MLP neurons of a small language model. Each row is named by its layer, matrix (down: output weights) and neuron, and shows model dimensions 0-127. Each number is 50 + 10 x the weight over its row's rms, rounded and kept within 0 to 99.
A block is one neuron, or neurons of one layer that tend to fire together. After each block is what it responds to, as a language model described it from the Wikipedia text at the highest values.

L5.down121:31 40 59 47 56 44 62 44 49 58 39 41 48 28 56 49 49 39 47 45 65 65 55 52 42 60 46 49 57 57 55 60 42 37 67 62 55 44 50 47 45 50 54 50 37 49 59 49 44 34 55 50 41 56 53 62 39 50 48 74 45 31 41 57 52 34 59 52 67 50 49 40 54 50 32 42 45 49 47 65 44 52 41 44 35 66 64 51 50 38 37 56 54 53 40 70 73 47 45 54 65 62 46 33 53 63 35 49 55 51 57 54 58 58 55 42 48 56 34 41 52 28 36 57 50 44 54 33
L5.down443:44 32 39 54 53 46 46 57 48 66 49 60 40 39 57 46 53 41 75 49 60 40 38 35 40 49 61 61 58 56 64 59 50 51 47 46 45 45 70 41 49 53 44 54 44 49 61 57 59 56 40 55 49 63 64 51 59 43 61 45 39 19 43 67 58 39 47 45 49 43 40 67 71 63 29 58 53 61 45 35 59 59 60 61 36 41 50 45 45 42 68 55 61 52 59 41 53 44 44 55 62 47 60 40 72 65 37 36 40 37 55 49 44 40 53 63 56 31 45 70 49 55 37 39 41 62 45 51
L5.down486:35 38 60 40 49 60 51 40 53 66 51 40 50 61 45 46 59 52 38 62 67 45 54 45 19 41 46 50 40 56 51 42 39 49 35 49 26 43 40 45 66 50 57 60 44 45 63 27 45 62 33 47 41 56 40 39 21 50 54 59 53 43 42 55 36 58 60 68 56 53 35 39 47 67 54 42 43 33 48 40 49 48 59 27 48 47 46 52 57 40 56 46 66 68 59 42 38 60 51 44 58 42 51 52 36 46 36 45 55 36 64 60 38 40 40 51 55 45 48 46 60 43 42 50 69 43 48 51
L5.down639:51 42 50 53 59 45 50 27 60 52 30 42 49 35 44 35 42 44 55 47 47 34 50 48 47 64 58 37 37 45 49 53 43 39 48 49 64 37 42 40 61 62 55 41 56 62 43 44 33 51 46 67 41 55 50 42 42 60 69 51 40 51 50 40 63 45 46 53 51 69 68 45 61 62 56 48 53 62 51 75 44 46 60 44 47 54 50 55 58 50 58 61 29 51 40 47 28 47 52 32 49 52 58 52 66 39 36 60 43 55 52 47 56 30 50 44 61 36 30 60 55 53 62 49 46 52 50 50
Responds to: Fires on the main verb right after its subject or auxiliary, often past-participle endings like sugg-ested, emer-ged, deem-ed, and be after can/would/to.

L5.down594:38 45 47 48 54 44 52 59 51 65 61 58 53 45 48 51 55 65 63 51 39 63 52 73 48 39 51 56 50 37 54 70 58 64 63 63 44 49 40 43 51 68 65 61 60 54 58 42 22 49 46 26 45 51 35 41 54 40 46 69 47 43 49 42 59 58 45 44 46 37 47 35 51 51 54 48 59 43 70 42 39 41 63 46 36 34 53 60 51 50 56 60 52 49 62 40 40 40 47 32 29 44 62 56 51 62 57 34 32 58 59 37 34 48 46 49 47 40 34 55 48 49 59 47 47 56 52 53
L5.down843:50 42 42 52 62 49 32 48 70 47 57 36 55 57 38 42 47 58 35 46 46 63 51 48 59 53 41 43 47 51 43 50 41 37 41 47 62 53 45 54 56 50 53 55 70 39 42 57 43 64 57 29 54 57 61 59 53 45 37 18 60 54 77 54 53 52 48 49 48 34 41 54 52 38 38 58 39 50 31 59 48 48 51 43 53 51 57 23 68 58 49 53 48 58 37 65 37 44 50 35 63 57 43 40 24 42 35 59 30 39 57 44 47 61 60 45 34 39 55 55 51 59 55 58 34 49 55 39
L5.down954:54 61 48 65 56 53 41 45 56 39 40 52 50 68 49 49 33 47 35 40 53 49 45 56 54 68 59 50 47 55 45 55 34 31 44 59 35 44 55 42 42 44 46 68 50 54 58 47 37 26 54 58 52 46 53 50 48 39 65 50 61 39 54 46 61 51 64 46 66 58 50 45 52 59 47 37 44 57 61 40 47 47 36 40 45 57 42 55 50 38 48 49 53 52 63 71 53 60 51 46 41 62 18 62 69 41 70 47 38 43 44 40 63 36 42 68 58 41 38 60 46 46 59 46 54 53 37 54
L5.down1093:54 52 53 44 66 52 50 32 59 68 40 62 53 73 43 72 57 38 47 56 49 55 50 31 49 43 46 61 41 42 44 60 54 39 68 49 49 42 53 45 65 56 50 50 38 52 59 66 36 46 51 50 40 61 39 49 69 51 51 42 55 39 42 60 63 47 44 43 52 47 53 45 62 59 50 49 40 59 44 58 58 45 55 61 47 41 52 54 48 48 43 52 67 52 54 65 48 35 50 42 60 53 69 42 55 64 62 50 26 51 36 57 55 46 41 47 50 49 28 45 51 60 45 36 45 53 38 50
Responds to: "of" after quantity or part words (majority of, most of, number of, one of, racial makeup of), plus blank table cells before vote counts.

L7.down0:58 42 43 59 57 57 54 41 60 53 47 45 50 39 43 53 40 59 35 59 61 52 54 50 38 64 73 47 44 52 50 52 46 30 44 45 38 53 65 58 64 60 52 42 46 57 52 40 45 41 65 52 50 39 58 40 65 38 62 51 29 49 47 48 58 46 53 46 57 45 52 43 61 73 51 40 51 81 55 39 44 63 41 53 61 60 55 41 40 39 53 67 45 53 43 54 46 39 66 52 52 67 52 33 55 47 47 60 58 67 33 58 48 42 39 44 49 48 30 41 41 32 50 43 34 45 38 55
L7.down32:48 51 58 37 34 38 47 53 57 61 62 55 50 51 45 49 44 48 43 52 55 56 45 42 35 64 52 48 57 54 46 43 35 55 57 49 54 64 57 54 54 47 55 62 47 47 45 57 49 57 35 35 48 45 45 54 42 58 35 35 65 58 47 60 55 41 52 47 54 50 38 74 54 34 54 42 51 60 52 25 60 55 60 48 38 50 41 50 69 39 56 32 61 49 53 62 56 61 63 46 36 59 43 39 47 52 53 48 47 58 40 29 58 17 48 59 36 68 60 44 52 52 49 59 65 63 42 44
L7.down428:37 56 54 46 45 47 52 42 41 45 48 58 49 37 59 67 46 46 45 46 38 62 40 57 52 50 30 49 50 39 50 56 51 47 35 71 47 51 47 41 32 32 61 31 37 59 43 48 58 38 59 40 41 65 57 48 54 63 51 60 61 35 52 51 66 46 64 43 58 59 58 48 57 40 39 56 65 39 46 29 59 32 56 52 60 52 60 41 71 62 45 66 70 50 45 42 60 58 53 46 29 43 40 49 30 55 48 44 47 39 52 44 48 52 53 42 52 19 34 55 47 42 63 49 36 58 68 56
L7.down429:46 45 49 49 42 25 70 53 53 50 48 49 56 29 36 40 66 52 58 42 62 49 69 45 56 39 61 55 48 48 51 73 39 52 40 53 56 36 49 54 59 32 60 53 67 40 32 38 41 41 50 15 42 50 50 47 54 57 51 48 68 62 60 34 40 44 62 46 55 38 55 52 52 55 51 48 33 53 51 60 41 44 54 50 51 40 71 39 48 48 38 59 47 35 38 48 53 48 22 54 44 63 47 58 47 59 65 43 61 61 53 55 72 46 52 58 36 54 54 47 38 52 36 36 35 36 45 70
L7.down537:40 61 49 43 59 47 50 34 70 42 39 61 50 41 42 31 56 53 58 56 59 63 43 54 48 38 42 44 44 47 49 73 40 52 64 56 62 56 41 45 57 35 48 50 38 60 47 58 50 46 43 57 51 31 51 54 44 55 40 60 45 69 58 54 42 56 52 44 37 44 59 54 48 49 50 44 38 62 57 33 52 56 49 44 55 58 53 38 57 46 51 68 58 62 63 56 47 53 37 53 47 49 51 49 65 52 48 42 45 56 69 48 57 51 55 70 37 42 43 54 63 37 42 44 68 50 31 30
L7.down580:45 52 63 41 55 44 58 40 65 59 50 31 62 56 45 30 49 51 63 43 37 56 46 37 56 47 61 54 41 58 49 68 51 48 36 55 50 57 64 52 32 41 53 54 32 57 66 53 50 60 50 37 40 38 44 48 64 39 53 60 55 51 70 51 29 54 52 57 48 48 64 48 31 44 65 31 40 54 38 65 44 53 40 43 55 65 50 41 53 57 50 55 43 54 51 48 53 43 51 63 31 62 44 71 54 73 51 57 50 60 65 59 43 57 55 41 55 24 43 58 53 30 65 65 54 62 61 43
L7.down606:59 52 52 38 40 58 54 60 36 56 52 52 44 48 48 68 53 56 48 49 50 52 38 32 64 37 45 60 59 45 48 33 47 67 65 63 44 49 58 56 52 32 29 31 40 57 65 55 35 50 48 55 55 37 47 55 39 58 36 56 53 62 57 59 44 68 44 72 58 39 60 59 55 29 42 46 45 56 55 35 48 47 59 45 81 39 56 47 38 41 43 39 54 41 38 37 60 63 58 46 67 47 44 37 37 35 71 46 58 47 36 63 48 72 53 48 56 54 61 51 61 43 43 65 55 58 57 46
L7.down639:46 67 50 47 27 66 51 52 35 55 39 49 43 50 42 57 60 49 44 51 55 36 55 62 41 45 40 42 71 60 41 56 41 33 58 36 53 61 47 49 60 62 59 40 35 53 56 49 52 56 53 34 63 46 34 34 61 36 55 58 47 53 61 39 64 42 61 51 65 44 29 45 57 48 51 42 55 48 51 41 39 75 39 57 54 56 58 59 58 57 69 55 68 44 68 41 43 40 47 59 47 41 58 37 49 29 49 57 63 44 45 48 47 35 62 54 34 47 40 46 54 60 60 43 62 53 35 43
L7.down643:43 44 46 47 41 52 59 49 60 48 42 52 74 36 36 60 38 41 46 50 43 52 36 73 63 47 50 38 38 66 42 42 40 62 50 54 64 44 63 57 47 36 49 48 54 42 51 67 47 39 46 61 38 48 51 66 41 58 59 47 53 44 44 56 63 38 46 56 44 49 49 51 51 47 37 62 45 48 42 52 30 58 50 59 39 63 58 47 48 87 52 56 55 59 27 29 40 39 60 49 61 57 28 45 31 51 62 45 42 54 54 52 48 40 35 50 55 57 50 53 56 47 40 55 71 50 43 63
L7.down762:72 53 32 42 48 62 61 34 43 56 39 50 58 35 45 53 49 57 46 47 32 43 52 45 55 42 55 43 53 35 65 62 42 39 51 51 62 51 46 53 64 56 46 48 50 56 56 35 40 56 34 74 47 38 54 47 49 73 44 39 46 45 47 56 33 52 61 38 48 66 56 55 70 50 39 40 60 41 46 56 54 50 59 42 55 44 60 55 45 65 52 50 34 32 68 39 51 29 34 55 59 57 48 42 31 43 61 55 56 66 44 42 46 70 45 64 40 47 37 55 41 43 30 47 46 44 40 70
L7.down856:56 37 42 59 45 51 62 34 48 43 51 49 62 51 45 31 55 58 49 53 48 39 36 67 33 45 61 52 54 55 59 42 56 58 53 56 68 59 45 56 70 59 47 49 28 48 48 62 59 49 56 56 49 49 44 59 41 43 60 47 54 54 38 54 69 48 61 44 44 48 49 47 48 42 36 55 43 47 47 38 44 54 66 53 44 46 60 48 46 39 50 50 66 49 40 66 44 76 57 56 48 47 63 51 40 60 61 42 42 47 63 52 57 51 58 51 32 37 72 69 68 50 49 47 34 53 42 65
L7.down903:48 53 49 57 47 49 60 59 39 58 42 36 57 52 31 51 46 62 40 49 37 62 42 58 49 49 44 54 62 38 48 65 43 46 35 46 65 42 60 58 45 67 36 62 45 42 44 31 48 50 41 53 56 54 73 52 43 28 37 62 52 30 47 53 58 62 45 40 60 49 58 57 60 52 51 30 56 57 41 41 60 54 32 52 63 64 56 44 53 52 50 59 40 57 42 61 46 59 52 60 52 49 53 45 46 63 54 29 45 54 41 60 46 53 56 38 58 35 52 41 36 69 43 54 52 47 38 55
L7.down971:40 51 61 65 44 56 55 51 40 57 53 35 63 39 62 39 42 64 39 50 40 58 43 57 49 51 55 46 47 69 43 45 40 40 44 52 42 31 64 47 64 44 56 48 64 61 40 35 46 60 58 58 46 32 47 31 56 50 71 51 67 53 46 44 38 70 57 59 55 41 53 53 41 55 47 38 75 60 59 65 50 51 33 43 45 54 55 47 53 61 47 54 47 68 48 64 36 41 35 48 54 58 65 47 64 56 56 39 49 40 37 61 38 55 59 58 52 28 24 43 56 57 48 37 43 40 51 37
L7.down1015:49 46 40 45 48 49 56 57 50 38 66 51 42 49 50 48 37 65 39 44 53 44 50 47 63 54 57 65 49 36 64 42 44 58 52 46 42 52 48 43 48 40 35 44 55 36 50 40 56 38 56 30 66 40 60 60 33 40 43 69 61 48 49 48 42 57 37 72 43 52 64 45 56 36 58 41 48 61 36 41 58 38 49 49 58 61 43 51 46 49 30 52 45 54 49 39 75 46 43 41 50 48 42 65 39 55 43 32 70 46 43 57 35 43 43 43 55 61 63 41 38 64 38 70 61 73 51 60
L7.down1199:49 60 50 56 47 29 63 47 53 61 62 50 62 64 57 40 45 56 48 43 40 34 70 67 56 53 46 38 61 50 46 53 47 28 63 51 46 48 56 47 52 57 51 52 56 66 49 44 42 39 53 50 62 30 55 50 50 46 58 41 60 37 73 46 47 56 58 41 54 44 39 65 62 52 45 59 46 57 49 51 68 54 42 51 54 68 46 48 59 56 37 35 58 36 28 42 69 53 52 47 35 46 50 54 52 52 51 50 37 54 54 39 51 44 40 47 65 30 59 61 51 59 42 50 48 60 47 71
L7.down1264:46 53 55 36 66 49 27 52 50 44 42 61 36 44 63 54 55 71 43 47 70 44 36 48 43 64 56 40 30 46 50 44 45 57 38 43 37 38 71 54 60 50 49 54 66 40 52 55 64 48 65 21 45 52 66 59 43 64 47 49 64 53 41 38 57 35 64 55 61 69 48 59 45 45 67 51 57 48 43 38 75 39 36 58 46 66 44 49 37 44 49 51 48 51 47 60 37 54 43 45 46 45 65 53 61 62 51 51 51 37 44 61 39 38 50 50 40 31 41 71 52 58 61 47 55 48 63 42
Responds to: Past-participle tokens in passive constructions after is, was or been, as in was destroy-ed, well known, Preceded by, and the "and" between coordinated participles.